Weights of a small transformer language model: 65.3M parameters, 10460 steps.
MLP neurons of a small language model. Each row is named by its layer, matrix (down: output weights) and neuron, and shows model dimensions 16-143. Each number is 500 + 25 x the weight over its row's rms, rounded and kept within 0 to 999. Numbers have three digits each.
A block is one neuron, or neurons of one layer that tend to fire together. Before each block is what it responds to, as a language model described it from the Wikipedia text at the highest values.

Description: Speech and reporting verbs
L5.down1096:499520459545504510465485527463515495510480469472489466534511510458512530513475519481514523536506501542491529482531514483452487516502570521541519475497447510520497482484501481486470474530497497507445545494477454497487472524509505475543522476476527497486474503516478482470521499493516498492510544528505573504559502554479518513573522468473538508510513520494481461482500547448522479483496
L5.down1235:517481488487442518563503504521514436521501501565527503523490508478470465507472547498489522510521505493503523497501530505506502484445487511516473532512473529510463519483481502506526514510476489499496488518487536517510527453474545488542486519489455536466479517510495489501470491523532510477538512495489452533518500516494458510515472464499507525501480541500491518525525485482525484531505
L5.down2262:525538534513469536485475489495508438452507504503521496487513504468521475475496505459491510472469511470505502505487458490520483471506500512450522467479536500490462492541550491542488450445510487503547549453468532502484525513502499490487475476491584511512518471499477486515516516511503514536511505496475544510518470524503492477456559509486490514532509531521529512482496495563509492537480
L5.down2294:462523496485465483476500526514495446522499466526529512513513495448470538515521480470519507497506500494450532475476478499531528520518511509470454488530501498483495489479535477497486467525483527482462495509457525502493505479516531475542494509497441483520509533484486526489525518496468506480489495505511503503476518519486503503493510493479502487510460451490529499483525501535549458532459

Description: Claim verbs and word pieces
L3.down1539:482508519559488511490499522511507554493516467475470505470507488468482508471486520510529525472511500503479489500468497529497502501479519482476546511512440543478489529494480544533509529502507482495513526458466496502452521454489488538517507530520493471485477473531506485530518474458503533523511462460506525546476479511485492484521510484485522521535495516487521537526473561472505507509485

Description: Predictable name completions
L3.down2219:544481479474498473505499479534491546425505474486507505501483531496501513500485481473493534478474476488498492488522510466538541515497460502507493523534557503467488540493482496520525481507516485462488497481451563522475512520470499514471485500507505483521485504476499490457497518519512508532480502521493468498445540457502544464540451480504522437487503474494514512516504512501545528527518

Description: Decimal digits in tables
L5.down911:496475505549468496502551509473541526561508498488508531518482447529484466474508541509480498499501513502514490520494470504485440501498487511495532473488454535498497471490494487491466535535449491490493499486498510533510523509555503513508499538474552504483530505527468542477534484503509489454465502538484498460460531480449493518483453465505479485503463457510499496485492456510480520497515
L5.down1569:525500447462479495519499503500546494501485497506483481527530528537536493478482509510520536521494502460516436560501523495463475518508487451470507485480519484444521501459495520510560529485480499500434494516488499529512506511523504510517529514494495493489525518518538483482496522493521504467498497486512468502546463514532487512517495534469476505446510511536499484501490465524484482505497
L5.down1695:454468494486466524492475523478495512513500487504460470548497495510506533458492531540543515495520540472479454495518492495520497504518453485512518511513520462490499471501479448477505490495497536499496449494516473535504513560459522461495493486489481547514515481541471524506471474502485516497520520492532486481529445519479499539545484491512486458537474484478544492481518442531497482526486
L5.down1937:498458499518491474506494501482540485513510456449470496506485494552491500505476489535485486482517514497496525492527496499509551537505472531463512502464488468472492530504530513522526512508464500489516482528523475477515474545545567546470523507508499526466498472479507521502532501510480496503495492547526512521521499475531493504503424468513520510506530510535494506520470537554481553481494

Description: Reported-speech verbs
L7.down350:509490486544519546512484485507508479519485451456473508478510446556463530500539511494497514514492505473531510501494496520542492474499551528488469480487497509533531488461507470518542497530464484524487542481516502512454508458454531530519454514486510489504517541512475502503529519526477541459504500525490493487516501507481466506482511477498483531480492469515464514523461482510496500565479
L7.down376:535507529500431482501513493559520494485482476460503507501521517523496443502474524461489513523473470489496516535515527509495466560490548508562507497508537497486528474520512487488518492474496516528480483437454500472525518518513524505554523501531472498495467519495513482553470488464532539515487494496481502490524509459453475507520533487550506456538458511462454506519453500478534463495501
L7.down1031:525492509503519490518477513463466522483516507459457457537506520466510483544515475516475516488518506485497535514500494546460495463507508516541511548502493543500544513500517476514527503538445523553508496482513501470492497500542558502523506498468479530528514507538510473460489498514512506505507449536538464492492556462543471507498513524456491520495499486524456499524484466490500473480478
L7.down1213:510461485509504510483513526470461513456495474486481498519479475474519507481495519475525497475508514482530537507512505495504521465482494468504444505502526550507465483465475461506470498478467466529520511479484510491457479518463549497487506498474517471474499531544522522496522533536525497476496516494492528463483480497460473504478510541479523495497474546478496519510470470564463530507463

Description: US place names
L5.down163:487433460516467526564543496494494581501489473499498488530507497489504521516538518500471484554499509479502493499499515479482470494473475536464543486489484535488518461520525514509517475462516515513497491472506475483520485472539509489494481520515539511479520499517488518510483509537575498485503520488515576508492465503494531478512479511503519493495513528539505500496528483444471498503491
L5.down948:490545472535534470529467507520528546448519553518535457491488544473504535530450487463499501452527489517498457467527489544487454521495500493510485504450490488523459470474543541514505514484498526516533469457525473494499503498534529504518539497478506525490523539527474494464533494528500523530449476462528545460498492510541515532506521496474500465532481487519504506494482498518514480449529
L5.down1460:530487515508518509531517505498507496514510480564537514514507497484459513500525523553498488534525487515528491493519507515493498459454540530520548476495421483537543507474488561558505467511496521501482486498517467559490494447532477494505491547537546518448517478480467479539474535505553505437515527538500547517488467494445513494503466519509486471494499523516504496505496442485494510510499
L5.down2199:537492497459548532477506514462493512458463492479517516466488495493544554534462469499531468514520533518536522485497456536480523497473510508501486527507508489480481502480501481534511520504506460474544561537470478489458478464501471481480502466529530531525514487481472461528516522500481507469572504500471543522489494487537482463490521526506457507500483506490499519470514493455476508474510

Description: Decimal digits in results tables
L7.down520:478527514509483502511508498494533491463504493462491502479471495515563491499524502516476516516422524514457529474484510508479539539489508515518506547476520506556506450520469482536536522493454473465487495472511443525476494501491512442459530497494466490495494517456520526510467461526496512497498469489491527504463558525520520506505499478535498507501503489491516504499515454496524525482509
L7.down1316:516492471517521502496466525442502490461505504486552508485491477502500494535483501496538507500494494530533507501512476494488522506480512490483478500487483478528506529513467483524491491506481513516508523472493485492503483537534513504489517481494463444462551504476496497512497530490510521481489507458494526506503526498467461459516496481518530538506537534507479483514463495537495507444485
L7.down1356:543471503522495508483518524509524558472504495503503553497494531480504506485514539536511472546474485472475455484492493500513503533515517496511518491482503480497456489485525440479526515522522478497493482505507487522522497519530479499502529521499447517522517486477478497527507532499498470525501485521489498500531513496491525547519493479522507498511534468483557465467507482491457518516516
L7.down1399:505502503499507485478486487479478498442506492487506492517471500465511477520464502498480498526484512487488495490522514510521501496473504507491523517511508500459515501531488472498479525529492505509545540511496502542513472549520496508492526513491525517506510490473516491500510476494511516564464469494521553543518526455519525508424478537502471514492477456494531449518498547538530492454507

Description: Pre-head modifiers after articles
L7.down581:542518475485527492479478484501452481506540454492507509472463526471497531527497543525552476490470525530514492546511514516519474488512542468534461480524467499511523507458522522520493508488476470523518497487515501484496469513490479517490508503519529492483477509473481486473469446503530500510465527525512496485505530532516477482557519463459483479442507530527518469469476488497467511460469
L7.down1397:462519474542525449518468498483536500503505497481515521511482532512529505502479530500513488506504520524486494516501482475480447440461503487488443497476529519492512530464498543483511508502491488517486473488503509500557502475482482482494477525514508480475458492490536492506543548507557475472506522466501502482526526484485500488536495495497486507437560516474474483527485531474479497473481
L7.down1406:488500456484470477514517507463512518506499505500480522482516541500477533514503473480477469491496537482487487484493512478513525481483485467542482485519512494530463501499467528468481495500469537530528459537493490469506478486477527545530486511477522521490534472488505525503544520481500548485490496527487465544511498512537484484486456495496501524503503485547511503478514529589511521514454
L7.down2118:492516484468492523492459486529492466502491517520503516473490493512514515495441487539489496463500499528469504487511444463468487532470513519517462532510517462481437477505523549503541485509487529539511506497500497491503523478467546500511491513551464500510466498463466485493503527516500484540499514542483507512521503535467510518497533456453465461472531513539475514526497480518478490450476